From a checkpoint of a small transformer trained on Wikipedia: 4 heads of 64 (2 for keys and values), no biases in attention or MLP.
MLP neurons of a small language model. Each row is named by its layer, matrix (gate and up: input weights; down: output weights) and neuron, and shows model dimensions 80-207. Each number is 200 + 40 x the weight over its row's rms, rounded and kept within 0 to 999. A neuron's up and down rows have the sign that makes its largest values positive.
Before each neuron's rows, "fires before" lists the tokens most often just after its 100 highest values on Wikipedia text that the model never trained on.

fires before: "out", "le", "il", "s", "ol", "ov"
L5.gate525,188,98,301,196,185,165,202,236,263,220,172,213,247,225,155,168,234,231,261,184,247,192,184,164,165,199,213,176,196,196,185,210,176,209,244,203,233,285,205,200,237,144,228,301,196,235,131,217,242,196,258,132,204,225,201,224,251,243,244,154,278,144,225,131,240,225,150,177,199,202,144,207,187,161,192,202,87,239,195,203,165,192,220,166,216,186,239,174,214,213,196,137,214,246,236,181,155,206,246,213,149,161,277,198,171,114,244,149,167,167,175,158,233,202,195,170,237,256,228,191,209,237,228,150,136,172,128,231
L5.up525,192,106,195,250,217,182,270,228,165,143,198,194,185,271,269,182,170,119,213,204,202,186,218,259,199,141,170,156,207,212,147,171,181,185,202,198,186,269,87,186,253,161,191,166,226,204,190,191,222,222,199,172,272,224,169,182,194,260,163,203,194,247,192,129,254,159,187,243,207,133,219,208,146,258,241,302,210,229,189,153,180,190,203,244,179,171,241,234,188,245,166,197,216,248,252,154,231,221,157,247,225,141,212,206,184,108,254,238,183,235,229,186,189,184,248,230,134,243,224,214,175,197,157,142,243,189,158,265
L5.down525,200,188,179,178,219,218,238,179,201,136,258,223,201,199,210,185,226,217,242,179,192,216,155,221,237,279,119,198,253,210,229,206,206,194,149,141,200,215,225,171,174,168,188,233,196,170,223,199,141,195,209,167,250,187,209,217,273,241,214,240,136,140,257,216,150,188,237,185,177,191,212,218,137,234,216,224,195,213,181,141,164,238,246,152,212,194,194,141,260,282,219,170,252,136,235,166,220,211,108,213,200,186,171,136,130,161,184,243,190,163,176,200,179,199,172,180,205,233,318,220,179,190,139,170,231,165,131,280

fires before: "er", "le", ":", " of", "s"
L5.gate565,147,140,168,184,159,232,242,275,200,249,167,181,137,225,217,227,174,196,201,160,203,130,153,224,172,241,196,274,234,207,219,186,236,166,79,237,138,203,259,267,246,170,251,224,115,210,215,220,219,189,100,229,245,187,231,214,233,244,155,178,200,198,95,183,204,226,159,228,202,135,199,234,264,176,249,235,189,218,183,154,214,180,202,204,230,195,233,266,195,200,175,193,179,206,232,154,190,241,227,175,210,205,217,279,264,200,226,169,139,176,134,177,198,232,259,185,218,236,149,283,109,151,203,225,175,146,177,201
L5.up565,145,160,185,233,200,143,241,221,249,252,255,203,165,175,212,197,196,206,147,217,184,186,294,287,154,160,171,233,221,209,215,163,202,184,166,180,185,170,239,217,168,199,313,198,165,222,197,217,202,243,163,176,251,227,151,233,231,236,166,209,157,160,257,234,221,205,169,201,162,214,179,206,196,274,262,247,211,160,225,116,262,136,252,200,180,188,176,157,177,221,206,138,224,245,154,188,158,238,177,194,199,186,234,253,206,219,192,263,215,160,190,238,283,180,165,188,205,168,177,256,211,187,237,153,143,219,131,120
L5.down565,121,146,248,208,141,227,148,230,192,225,183,224,171,196,273,234,253,127,191,237,164,297,230,256,223,191,195,122,138,192,190,151,151,204,191,203,260,251,215,195,188,173,200,241,209,127,179,206,191,216,205,253,254,213,180,211,244,244,307,219,238,188,231,138,117,150,196,223,170,270,171,191,200,223,274,232,156,154,191,186,206,182,148,160,234,204,207,210,203,182,275,304,215,247,140,203,220,196,225,167,114,164,156,198,203,223,175,220,250,210,181,235,152,195,153,212,168,156,212,197,164,256,224,229,136,126,124,235

fires before: "\n", " (", ")", " |", " of"
L6.gate66,275,186,235,214,170,275,186,168,148,231,222,277,181,181,227,171,293,186,170,235,224,148,165,200,238,204,268,159,171,176,209,182,234,237,190,183,214,194,172,164,220,183,219,217,155,216,191,106,158,143,189,157,221,211,167,262,225,219,128,287,236,155,237,225,179,213,232,174,254,175,191,181,122,239,231,183,186,143,192,205,277,175,118,106,142,226,147,233,301,151,242,221,124,176,261,244,238,232,180,224,207,208,214,265,214,150,186,215,170,206,210,197,204,219,242,202,168,205,210,214,227,193,198,216,192,234,239,162
L6.up66,217,158,247,213,164,143,152,214,228,232,163,289,224,176,203,188,168,228,131,258,162,159,245,130,159,159,215,115,162,161,226,176,207,167,136,212,206,144,225,180,212,233,158,221,192,175,161,168,203,185,236,198,147,177,146,215,215,234,271,255,274,175,182,183,227,249,181,226,259,218,202,194,193,209,312,140,164,129,132,248,241,216,189,196,164,233,223,164,219,269,196,192,142,165,230,223,164,217,124,211,194,184,176,198,220,182,218,185,179,193,152,199,287,239,180,235,199,211,272,202,172,210,201,220,198,181,191,177
L6.down66,238,226,275,170,206,215,222,271,215,180,161,308,173,245,228,206,249,195,174,166,210,155,262,260,220,144,185,231,146,174,206,208,214,128,156,199,224,153,253,260,181,238,241,197,143,165,202,302,196,234,145,176,193,217,164,198,147,189,258,166,168,165,249,214,200,241,215,247,191,239,195,174,192,176,206,188,230,130,158,213,186,253,138,152,165,231,181,127,184,278,297,169,132,251,173,175,201,241,169,243,185,250,161,199,240,154,237,205,221,216,114,234,220,175,228,200,193,155,144,212,236,220,177,227,219,180,144,184

fires before: " |", "g", ".", " of"
L5.gate375,164,203,237,216,172,197,179,277,196,264,185,107,157,249,211,188,195,156,188,246,193,209,121,194,215,252,175,196,154,225,218,239,134,170,260,270,248,232,161,156,176,205,170,240,250,151,144,176,220,175,193,238,179,174,198,214,206,235,278,176,116,223,200,241,241,172,176,232,240,211,207,185,268,215,206,200,151,215,215,242,194,304,213,219,192,181,162,198,135,190,187,234,255,194,194,152,177,167,177,234,188,191,144,200,151,186,171,162,195,155,194,203,182,219,190,226,218,185,194,244,201,235,236,130,196,198,254,120
L5.up375,181,210,227,272,216,190,225,238,208,180,237,76,249,249,199,195,258,224,203,195,226,218,214,158,239,177,231,208,126,182,141,240,199,251,212,206,264,228,130,286,103,173,144,237,230,172,210,131,196,193,163,288,160,152,286,202,267,210,160,173,154,186,183,205,269,254,113,201,240,207,232,215,195,187,256,193,152,221,185,301,167,251,235,224,326,201,170,177,211,190,189,242,206,243,236,136,165,226,186,87,204,197,158,140,233,227,126,190,197,175,236,203,140,124,190,192,256,263,207,173,195,204,200,162,241,208,257,154
L5.down375,230,156,144,193,224,139,286,233,260,221,205,247,170,185,171,192,141,255,162,112,168,154,280,257,174,180,147,216,175,197,159,173,268,217,151,163,127,138,234,195,224,238,246,212,197,155,192,191,219,154,118,133,221,221,153,186,208,156,196,290,235,210,240,210,180,271,233,119,169,174,194,179,196,194,247,256,146,167,198,201,184,246,223,174,139,241,232,193,218,159,209,176,212,163,181,167,202,183,217,223,177,219,199,182,242,144,223,193,182,166,157,238,173,193,116,188,130,148,215,235,178,249,200,218,215,169,201,228

fires before: "us", "ut", "t", "im", "le"
L6.gate222,242,141,189,253,246,231,257,232,152,245,219,239,173,160,192,232,214,226,135,187,191,275,279,248,160,287,205,201,111,186,219,164,144,232,234,152,244,199,90,157,259,160,156,226,180,170,171,180,193,219,177,141,113,170,199,159,215,126,238,204,217,256,191,193,264,199,119,171,222,188,212,166,184,191,215,199,192,255,276,169,195,167,142,159,257,246,192,166,254,141,173,233,192,233,130,233,175,125,158,201,177,250,180,243,232,219,251,239,230,194,202,140,159,151,170,200,244,215,193,204,244,204,180,171,205,201,195,266
L6.up222,201,195,200,217,198,229,186,218,153,174,233,277,146,242,223,202,202,187,220,151,254,195,213,157,133,175,189,242,144,142,262,177,211,200,232,208,202,139,184,202,181,132,157,202,142,213,210,225,210,207,185,174,173,247,175,204,262,219,224,197,263,192,158,262,221,195,161,142,233,181,218,214,196,226,248,163,152,149,215,185,225,187,136,135,193,251,193,191,227,248,209,212,346,217,172,286,243,204,171,205,199,249,217,204,210,197,182,185,206,182,164,232,232,201,176,162,188,169,247,185,188,200,176,180,201,154,237,221
L6.down222,228,213,141,251,232,190,186,184,215,209,203,300,135,208,215,232,169,203,164,198,159,230,190,200,193,165,178,210,122,274,208,295,204,175,297,226,121,255,260,115,173,218,159,208,212,152,233,207,178,159,239,211,241,140,191,231,210,123,172,255,281,191,135,165,186,167,198,168,236,193,229,184,134,178,175,190,164,180,198,162,223,161,215,142,223,206,224,233,158,227,207,274,111,175,186,145,167,165,162,197,173,146,193,210,166,173,193,175,152,143,184,215,140,236,188,183,190,199,231,182,216,246,183,181,212,203,143,214

fires before: "y", "om", "c", "ll", "w", "le"
L5.gate637,172,211,261,197,184,188,231,194,274,235,166,275,166,255,217,194,203,213,182,203,240,229,231,240,163,126,268,225,228,99,191,176,218,180,205,251,234,176,249,156,252,202,278,192,285,179,216,255,294,176,191,267,183,165,200,214,151,208,196,179,211,222,205,107,221,236,217,206,255,182,203,169,229,258,137,189,181,190,243,223,177,156,181,261,172,229,120,197,220,187,191,222,221,184,228,214,202,222,194,233,249,201,202,209,134,150,167,148,149,243,222,123,176,152,300,125,207,217,171,155,224,252,208,256,227,199,147,319
L5.up637,193,208,173,223,191,241,219,253,187,258,161,213,147,152,144,233,209,272,235,155,183,239,214,253,251,209,209,211,213,199,190,165,247,223,187,220,190,142,218,146,219,237,184,274,157,190,242,183,222,176,235,222,180,238,217,192,192,256,217,267,205,140,208,192,146,258,122,140,211,251,290,181,170,183,164,157,256,222,211,232,141,171,221,250,254,270,146,247,210,231,176,133,182,155,185,170,270,305,243,146,221,208,180,220,80,199,206,171,208,127,182,237,154,170,243,191,177,186,273,168,144,263,272,229,220,206,259,272
L5.down637,208,146,161,220,218,186,129,158,190,215,190,285,232,202,205,200,214,197,239,259,336,212,266,177,172,167,157,260,165,175,223,218,319,209,156,276,132,226,230,250,222,228,240,179,212,172,221,152,156,253,158,275,189,183,189,172,189,232,203,121,265,259,156,206,175,209,169,168,251,179,257,250,234,232,207,236,273,193,198,208,204,247,198,155,228,214,147,142,221,217,193,238,230,193,230,194,172,241,225,180,212,271,171,161,183,169,185,175,213,241,253,137,177,205,242,192,292,234,218,262,163,206,192,264,218,178,183,205

fires before: ",", ".", " |", " in", "\n"
L6.gate699,199,156,208,182,193,234,250,189,219,253,211,256,182,163,245,209,226,162,222,149,203,242,186,203,178,260,190,195,153,143,186,229,161,215,146,175,136,172,211,145,172,230,204,229,234,150,191,181,231,239,182,276,268,218,238,155,174,207,243,127,152,277,217,233,206,258,184,195,205,203,136,93,152,171,223,229,249,177,167,199,205,194,179,258,191,146,206,141,207,169,243,210,236,226,197,169,148,232,148,193,181,234,225,153,165,182,208,175,261,178,192,153,199,177,141,194,162,207,166,273,231,210,203,158,131,173,159,232
L6.up699,146,230,212,237,223,156,184,208,210,172,260,201,174,221,190,212,122,143,253,255,200,207,217,171,213,247,160,181,261,257,158,183,202,200,173,235,188,76,192,212,254,217,180,145,239,216,202,167,99,200,205,215,161,268,190,234,198,179,241,226,160,171,219,118,187,180,182,184,185,153,184,133,173,178,194,207,197,163,112,206,258,198,184,175,241,184,273,185,299,230,192,150,271,238,191,236,267,202,159,231,198,207,214,157,174,239,176,189,223,246,236,217,174,140,115,252,139,232,187,229,177,178,207,169,289,197,140,219
L6.down699,234,199,223,205,138,204,213,188,136,200,291,96,290,206,236,197,230,262,247,161,260,203,236,276,210,229,192,255,141,246,156,155,239,177,150,183,209,193,197,263,252,214,152,178,202,173,194,204,253,199,219,178,212,268,208,188,239,202,201,183,198,267,240,162,244,183,213,237,161,257,215,197,250,231,229,161,246,248,206,188,239,212,178,228,292,157,272,208,238,155,252,160,182,164,221,174,174,222,214,261,166,120,262,164,254,202,182,160,206,177,177,204,133,207,156,208,200,244,229,221,182,213,204,171,189,261,204,215

fires before: "y", "ch", "r", "|", "es", "chool"
L6.gate384,198,184,218,149,213,151,268,180,255,170,177,249,259,223,152,183,212,197,233,250,244,151,253,143,259,224,245,242,277,213,254,213,179,212,177,220,149,234,229,243,216,238,225,188,201,157,134,159,179,231,240,182,170,166,220,231,222,265,146,244,193,155,225,181,168,231,134,224,134,175,150,188,239,262,215,190,186,231,212,153,183,138,177,147,243,185,167,174,197,152,110,184,211,225,118,254,262,190,213,141,161,197,170,180,193,232,199,152,219,223,244,194,252,154,276,246,178,183,200,174,221,199,162,217,171,139,157,255
L6.up384,220,181,186,185,173,144,167,194,195,176,218,243,194,105,190,297,222,176,229,201,186,231,151,138,204,234,223,225,189,230,204,120,173,156,227,191,201,298,214,169,203,177,167,195,139,160,163,242,262,253,235,169,188,141,168,199,196,229,136,202,231,203,172,201,190,176,144,142,108,212,174,252,124,216,155,188,161,167,202,224,174,208,240,194,217,194,154,146,207,213,213,192,259,235,199,160,181,242,145,166,158,209,198,191,262,210,277,150,186,197,252,142,296,135,146,213,136,259,169,205,197,225,126,207,161,209,182,244
L6.down384,230,183,188,156,191,149,178,241,244,167,189,193,157,59,186,200,188,277,246,180,152,144,156,198,226,219,225,201,207,263,213,162,215,199,198,230,145,211,247,183,235,251,139,200,202,158,156,154,230,199,169,239,213,143,140,199,212,242,225,209,148,218,229,187,186,178,188,117,141,207,125,118,227,155,276,142,179,156,194,119,153,175,206,191,263,140,191,215,192,207,218,177,177,244,145,197,217,232,152,138,181,206,198,167,155,198,211,214,223,146,128,156,217,226,224,168,229,178,156,155,169,245,254,212,243,210,159,232

fires before: "\n\n", " S", " The", "8", "5"
L6.gate672,190,128,193,198,126,197,212,239,196,181,196,203,218,224,191,183,166,178,257,89,229,220,194,204,133,234,291,221,227,279,207,182,142,208,175,222,158,194,175,264,145,119,165,217,159,192,174,181,255,163,165,227,189,204,279,230,217,277,166,212,218,168,218,241,228,222,242,201,141,239,187,120,257,167,228,229,168,130,150,185,206,211,183,255,198,237,119,247,213,168,221,101,177,275,203,176,190,186,241,182,208,146,224,195,184,210,134,251,185,196,214,187,182,138,95,189,243,189,198,200,186,182,112,186,227,222,191,233
L6.up672,155,231,212,233,122,201,186,217,174,287,178,175,317,164,254,213,159,230,81,106,197,182,158,142,218,219,225,212,162,146,229,251,178,179,209,117,182,203,173,227,133,216,214,184,217,139,231,167,234,239,239,180,229,235,207,120,183,199,154,227,232,207,221,231,219,188,213,182,162,230,299,220,268,198,136,195,138,225,134,192,186,241,199,197,249,229,217,209,236,245,194,186,181,254,177,226,239,241,243,238,137,246,205,186,192,159,216,247,193,214,161,190,180,178,162,184,181,222,201,231,224,201,124,216,219,204,166,225
L6.down672,211,213,196,202,92,157,241,236,246,180,224,161,192,213,218,193,199,203,257,159,236,215,154,193,179,188,172,192,273,186,104,144,155,163,238,215,167,268,193,196,147,159,210,199,182,261,206,216,176,227,160,194,248,191,174,273,224,119,266,209,133,174,187,250,290,108,262,149,158,116,159,141,200,247,221,234,192,189,203,240,223,220,223,254,216,295,132,255,251,145,184,207,178,193,243,213,175,245,162,153,243,105,164,188,222,244,243,227,226,265,153,237,222,196,232,194,167,154,198,193,225,196,213,160,238,271,254,196

fires before: ",", "ent", " in", ".", " of"
L6.gate443,187,256,214,150,132,195,195,182,125,212,254,229,238,237,223,243,163,108,218,156,192,168,207,179,215,239,131,229,219,233,120,222,222,208,166,212,143,130,94,214,168,248,229,272,168,150,143,197,179,168,224,179,182,241,212,189,173,197,236,189,166,214,121,275,213,234,163,248,219,226,90,201,212,201,240,196,208,198,193,150,213,171,223,176,246,203,203,106,236,122,186,297,184,223,190,202,202,165,266,202,217,214,170,187,225,146,221,145,163,196,148,113,236,223,206,224,222,219,185,236,179,228,145,177,108,203,214,275
L6.up443,262,197,92,174,176,157,216,182,260,273,252,164,207,195,249,205,230,286,176,184,208,128,177,228,182,227,185,157,213,108,143,192,213,230,154,211,217,133,180,190,233,165,217,188,254,243,244,230,224,212,171,218,230,197,230,196,225,254,201,176,195,242,225,192,199,196,230,233,228,285,227,208,171,209,180,163,289,209,168,213,200,173,167,233,241,204,224,290,262,263,202,216,168,179,244,283,211,236,140,229,129,196,211,257,202,131,207,189,186,225,197,147,148,206,210,270,186,126,240,206,249,194,243,124,268,199,109,171
L6.down443,176,189,198,185,148,173,162,196,178,165,188,196,238,187,274,199,187,141,167,170,201,190,220,140,232,136,136,215,191,217,281,104,142,195,134,242,237,177,244,234,205,244,236,205,157,268,226,144,245,215,203,225,266,212,166,145,213,163,128,194,227,257,180,202,145,189,71,233,183,251,177,187,165,212,261,180,240,260,183,177,199,233,254,138,287,150,213,234,249,185,168,180,210,138,150,175,181,154,151,171,228,175,151,206,184,166,105,120,222,207,166,265,205,209,161,136,264,198,190,179,110,190,173,187,196,252,229,204

fires before: "le", "am", "en", "ed", " G", "g"
L5.gate402,185,139,156,220,276,250,257,257,125,189,227,257,184,175,234,232,174,221,183,250,289,228,236,196,232,259,243,141,166,166,150,189,160,253,184,153,199,217,259,209,152,131,143,242,223,184,186,272,245,173,294,178,254,265,241,203,194,221,245,178,167,167,280,168,230,222,202,169,135,240,251,201,220,171,210,186,247,227,257,276,193,135,204,210,124,159,183,196,163,226,234,234,200,171,260,206,150,248,153,288,218,159,141,221,135,202,186,213,133,190,202,193,142,246,266,209,189,187,182,253,174,242,166,187,230,203,188,185
L5.up402,194,130,198,217,216,200,229,240,120,147,114,220,185,159,190,223,209,280,191,186,149,203,271,191,186,226,243,188,204,208,173,168,146,151,193,167,225,203,168,185,304,213,185,307,192,127,212,264,250,277,211,152,230,270,198,162,137,190,260,213,138,182,245,241,155,172,184,192,224,232,228,187,236,142,264,242,248,237,273,278,220,225,259,192,230,209,207,199,177,186,170,218,129,151,229,180,113,147,161,214,185,170,170,223,286,219,196,223,189,208,215,192,195,190,130,130,253,188,267,212,221,175,162,131,206,240,161,283
L5.down402,234,155,204,227,221,150,303,245,226,179,184,210,225,185,170,277,217,247,212,214,194,231,213,181,127,231,277,221,145,229,210,255,203,195,166,168,129,151,207,272,178,237,204,315,140,153,205,201,117,200,174,229,257,159,148,222,180,196,193,181,209,262,147,240,222,207,123,165,204,205,201,160,135,167,246,172,162,258,278,132,193,173,205,197,206,211,246,168,243,235,216,182,207,186,291,240,120,205,171,182,227,160,191,261,201,219,169,256,131,211,222,214,195,235,150,209,163,174,209,139,170,199,243,139,179,199,217,180

fires before: "ver", "ust", "g", "ur", "ed", "ell"
L6.gate588,187,195,168,212,245,145,187,252,200,198,231,218,137,216,170,165,209,170,223,128,228,160,251,184,184,209,196,200,165,174,153,141,199,180,229,279,129,231,151,199,268,170,200,143,267,192,242,257,157,211,144,175,216,243,160,189,183,257,188,221,196,238,219,199,280,212,231,178,262,200,174,147,239,224,224,281,163,272,163,150,200,250,247,198,207,222,224,170,316,219,111,183,235,230,242,193,218,186,170,247,237,172,189,212,153,191,225,138,236,242,149,280,148,188,166,204,201,223,209,221,138,232,212,134,196,134,160,196
L6.up588,167,234,184,209,141,182,210,199,184,188,176,211,161,194,207,194,234,310,298,259,198,220,200,225,136,164,167,253,266,250,212,298,194,164,215,180,195,189,215,181,295,207,222,223,128,265,192,189,206,284,186,66,228,219,185,173,185,171,278,171,177,258,195,245,167,255,210,205,253,158,224,191,179,183,216,193,154,218,206,152,206,190,224,217,176,191,205,157,249,127,165,196,198,151,236,202,185,167,216,200,229,105,170,256,213,277,160,210,288,199,231,102,174,148,160,201,202,127,248,287,222,151,242,270,186,231,211,226
L6.down588,132,225,207,251,221,180,123,207,259,196,252,310,199,183,171,168,190,186,220,226,158,176,189,161,197,299,231,185,195,190,262,230,279,182,202,139,200,258,177,185,212,155,150,153,197,232,168,217,242,96,88,188,170,208,227,183,276,298,232,178,209,223,185,139,254,192,178,246,222,179,236,214,233,187,240,217,201,255,271,175,190,163,158,214,207,238,209,191,224,218,78,186,206,222,227,209,160,275,159,175,214,171,218,206,236,200,194,192,228,215,195,183,242,232,202,220,269,175,186,151,264,163,178,130,186,242,234,162

fires before: "es", "ed", "gh", "ing", "r", "em"
L6.gate169,227,165,206,211,262,191,181,229,166,178,158,200,159,200,106,213,226,204,229,185,134,137,81,258,146,154,203,194,228,297,162,206,156,134,165,208,225,183,289,188,208,186,198,141,188,206,208,175,238,199,137,258,215,222,194,265,200,155,159,231,232,263,240,165,201,241,234,213,143,172,212,189,177,248,179,192,228,201,203,131,177,187,220,267,170,270,153,249,144,141,126,203,279,193,226,199,199,131,177,207,176,227,246,173,206,187,220,207,161,250,280,145,180,165,210,197,233,165,244,247,242,175,242,245,268,217,153,259
L6.up169,179,272,164,189,171,162,246,247,152,191,179,186,122,217,108,236,226,202,185,214,137,194,249,250,201,256,170,238,218,241,208,247,193,215,276,223,258,216,240,192,167,268,176,160,127,194,210,258,114,269,224,184,167,219,171,281,183,150,182,182,182,297,232,222,171,192,113,110,176,202,192,206,187,248,245,204,208,191,220,203,209,200,264,270,249,154,236,199,189,164,96,285,214,161,180,210,209,177,217,231,127,178,163,210,215,208,183,126,258,255,130,156,190,188,205,202,156,224,232,325,210,189,229,195,234,255,205,328
L6.down169,227,248,168,255,220,201,205,193,158,161,156,14,226,212,240,239,186,248,228,180,196,202,110,225,183,230,201,256,128,240,187,212,186,195,163,233,154,168,180,209,224,175,194,184,233,201,245,220,244,238,219,193,214,217,186,155,168,189,185,215,161,284,153,168,161,225,169,151,267,262,177,184,215,196,163,205,328,214,199,256,250,174,197,122,253,46,246,175,279,164,208,189,205,213,194,204,167,157,166,199,229,187,272,187,164,202,186,149,174,151,211,214,188,188,252,165,263,152,129,149,225,253,187,210,190,212,203,190

fires before: " |", ",", ")", ".", " "
L6.gate589,180,200,226,186,163,144,185,194,176,245,231,192,178,192,208,188,239,205,271,263,160,150,187,249,213,255,213,194,179,219,195,195,193,206,186,211,137,144,223,279,209,203,186,256,251,250,193,202,202,168,231,181,215,221,211,140,172,264,218,240,172,145,206,227,141,290,211,146,236,241,232,211,269,241,200,150,197,301,233,238,231,256,222,165,280,185,220,187,223,195,206,218,191,201,238,223,193,282,202,235,284,224,189,205,92,180,190,150,229,234,197,159,218,233,92,172,175,162,231,205,213,239,90,152,160,217,222,190
L6.up589,187,193,107,117,140,226,155,255,194,215,292,160,131,287,230,182,125,216,204,163,131,202,124,266,193,211,163,196,228,199,114,158,189,216,211,178,193,160,207,204,164,248,212,194,177,194,218,200,253,135,229,205,231,153,218,201,197,238,227,227,170,209,206,239,247,264,137,232,192,281,242,246,144,233,223,171,127,192,186,175,215,180,123,220,217,219,234,141,219,232,264,244,189,210,233,173,189,189,170,241,184,160,198,178,176,139,256,216,256,247,206,225,255,191,228,190,240,249,220,239,184,223,288,254,135,220,230,190
L6.down589,170,177,216,138,128,164,180,246,116,118,249,221,133,223,94,242,192,206,188,178,212,212,170,276,212,200,157,201,209,126,208,210,220,181,140,202,173,144,195,184,251,253,212,169,147,197,255,195,212,191,162,143,235,217,223,178,185,189,182,227,128,151,206,240,268,278,271,240,151,259,186,155,226,223,207,193,164,203,154,242,217,169,183,265,260,189,204,211,204,208,239,184,220,210,281,166,128,206,212,154,214,216,256,243,151,161,258,220,264,236,235,212,217,172,124,232,168,174,240,201,210,215,213,130,167,232,122,247

fires before: "b", "ong", "th", "-", "tern"
L6.gate570,227,108,240,162,138,174,209,302,151,205,207,249,150,310,225,145,273,180,258,161,205,200,192,198,182,183,175,169,177,235,180,262,121,204,245,195,151,189,170,206,240,204,223,181,248,154,226,196,228,191,204,126,262,191,148,186,228,124,127,258,185,245,187,184,154,185,247,243,232,161,229,184,204,264,163,186,220,240,211,190,189,219,176,218,244,194,219,273,223,202,191,118,226,166,190,227,156,223,177,190,218,189,218,274,198,177,198,189,203,202,142,189,185,252,291,209,208,214,180,243,211,198,151,155,253,162,226,248
L6.up570,195,220,214,136,195,239,226,301,212,235,173,257,162,203,198,232,193,175,209,172,188,190,227,253,175,234,195,227,190,200,183,255,234,206,198,184,174,150,278,226,184,211,172,216,190,140,280,229,217,159,218,180,229,228,187,243,213,260,288,198,283,198,278,231,82,204,122,177,154,133,267,133,259,214,180,158,201,119,195,137,200,240,196,180,218,194,224,231,242,293,199,164,206,179,151,112,162,213,228,181,213,194,180,236,257,221,201,191,203,157,127,208,162,237,217,188,243,245,158,233,200,143,202,215,221,248,194,181
L6.down570,164,191,217,209,116,204,219,229,243,190,220,171,218,218,123,260,202,210,207,234,218,195,233,209,208,104,220,223,213,188,189,203,185,236,222,169,184,196,163,175,221,234,202,215,126,175,206,165,218,164,214,256,200,168,208,150,176,186,165,193,142,201,260,163,222,259,160,182,232,138,144,155,208,223,197,240,178,223,146,202,152,167,148,92,186,154,244,237,230,157,159,222,196,148,72,211,206,218,214,196,179,205,264,242,196,185,94,226,224,131,227,221,188,292,191,181,235,140,169,204,204,207,143,197,278,198,166,140

fires before: "om", "o", "les", "le", "c", "w"
L5.gate502,266,220,235,178,226,200,225,225,237,177,191,254,252,180,151,189,169,222,148,194,216,209,232,237,190,158,171,180,312,143,235,208,237,227,255,234,155,176,216,244,195,214,226,206,261,126,319,96,184,228,224,180,163,171,154,203,169,250,199,175,181,216,204,280,179,179,196,136,280,183,229,177,166,133,155,240,168,210,213,210,150,123,233,251,246,168,200,261,158,178,176,242,149,160,225,188,249,227,178,216,216,195,172,249,193,119,201,208,246,212,152,152,135,165,251,219,166,186,181,259,132,282,252,220,159,264,115,212
L5.up502,174,260,164,191,116,203,218,155,155,210,204,145,139,186,216,174,207,207,208,214,211,244,263,213,188,230,143,223,220,161,234,186,127,255,224,183,216,190,230,198,161,176,250,300,207,205,238,144,228,176,211,253,210,151,200,225,176,201,148,180,170,184,222,189,197,237,115,245,127,195,144,216,172,210,158,143,224,236,195,290,206,198,204,243,274,233,209,231,232,169,158,148,227,148,173,130,181,207,279,180,237,175,112,225,170,189,194,138,109,212,181,89,170,231,251,239,133,213,174,206,164,154,193,134,199,244,314,190
L5.down502,195,189,190,234,201,136,124,176,258,168,204,298,249,209,201,247,296,245,204,205,272,190,204,210,198,149,154,247,231,158,167,271,253,196,178,218,241,179,250,181,271,258,221,234,206,196,173,223,201,202,195,195,200,210,253,210,248,183,281,254,164,276,231,204,207,152,149,149,218,225,193,251,195,196,190,193,229,280,188,236,189,228,258,177,181,240,341,221,171,166,122,178,245,172,200,245,205,176,223,256,204,234,236,239,149,168,184,210,141,182,219,182,189,191,209,297,147,148,206,206,212,188,176,232,219,256,264,198

fires before: ",", ".", " of", " and", " to"
L5.gate273,223,210,269,223,150,113,202,152,231,186,177,185,205,194,214,215,168,212,197,212,175,191,249,207,167,117,203,270,176,168,154,140,192,255,189,197,190,220,285,185,148,204,205,250,263,83,138,140,190,193,153,217,169,220,224,202,196,202,221,123,218,150,166,238,136,258,200,181,218,247,203,157,168,150,178,212,243,217,161,253,201,288,263,171,175,149,225,290,184,92,185,177,174,256,216,210,205,179,182,224,182,201,204,147,223,215,184,153,123,206,248,192,226,299,149,221,155,186,247,195,214,146,255,220,156,274,194,259
L5.up273,208,117,175,132,205,148,178,195,199,225,230,192,124,198,202,124,220,180,225,166,149,152,287,158,128,246,233,229,205,189,228,160,301,146,232,205,203,179,188,189,245,240,241,137,182,229,245,216,180,243,168,247,232,141,164,173,196,151,231,282,152,169,210,212,217,305,165,282,202,251,239,218,190,258,221,194,172,176,200,213,233,147,119,180,161,178,214,200,234,237,200,179,172,164,202,155,177,140,174,180,162,209,201,220,173,233,179,229,230,183,234,211,268,196,219,252,249,193,193,200,143,128,141,186,156,206,187,140
L5.down273,231,260,214,140,170,208,241,193,148,265,242,129,171,175,211,194,246,219,204,218,217,196,160,300,229,215,181,189,196,194,205,184,133,119,131,269,218,173,233,157,280,235,185,172,183,231,244,225,269,190,226,224,185,257,172,199,263,198,286,248,195,149,192,135,247,192,234,161,202,160,184,264,211,168,193,195,278,210,182,147,189,160,55,157,225,225,285,190,230,234,204,195,196,130,184,168,193,152,155,162,119,180,261,178,167,182,193,164,270,137,194,205,173,185,183,185,239,162,164,226,149,193,230,101,167,174,176,230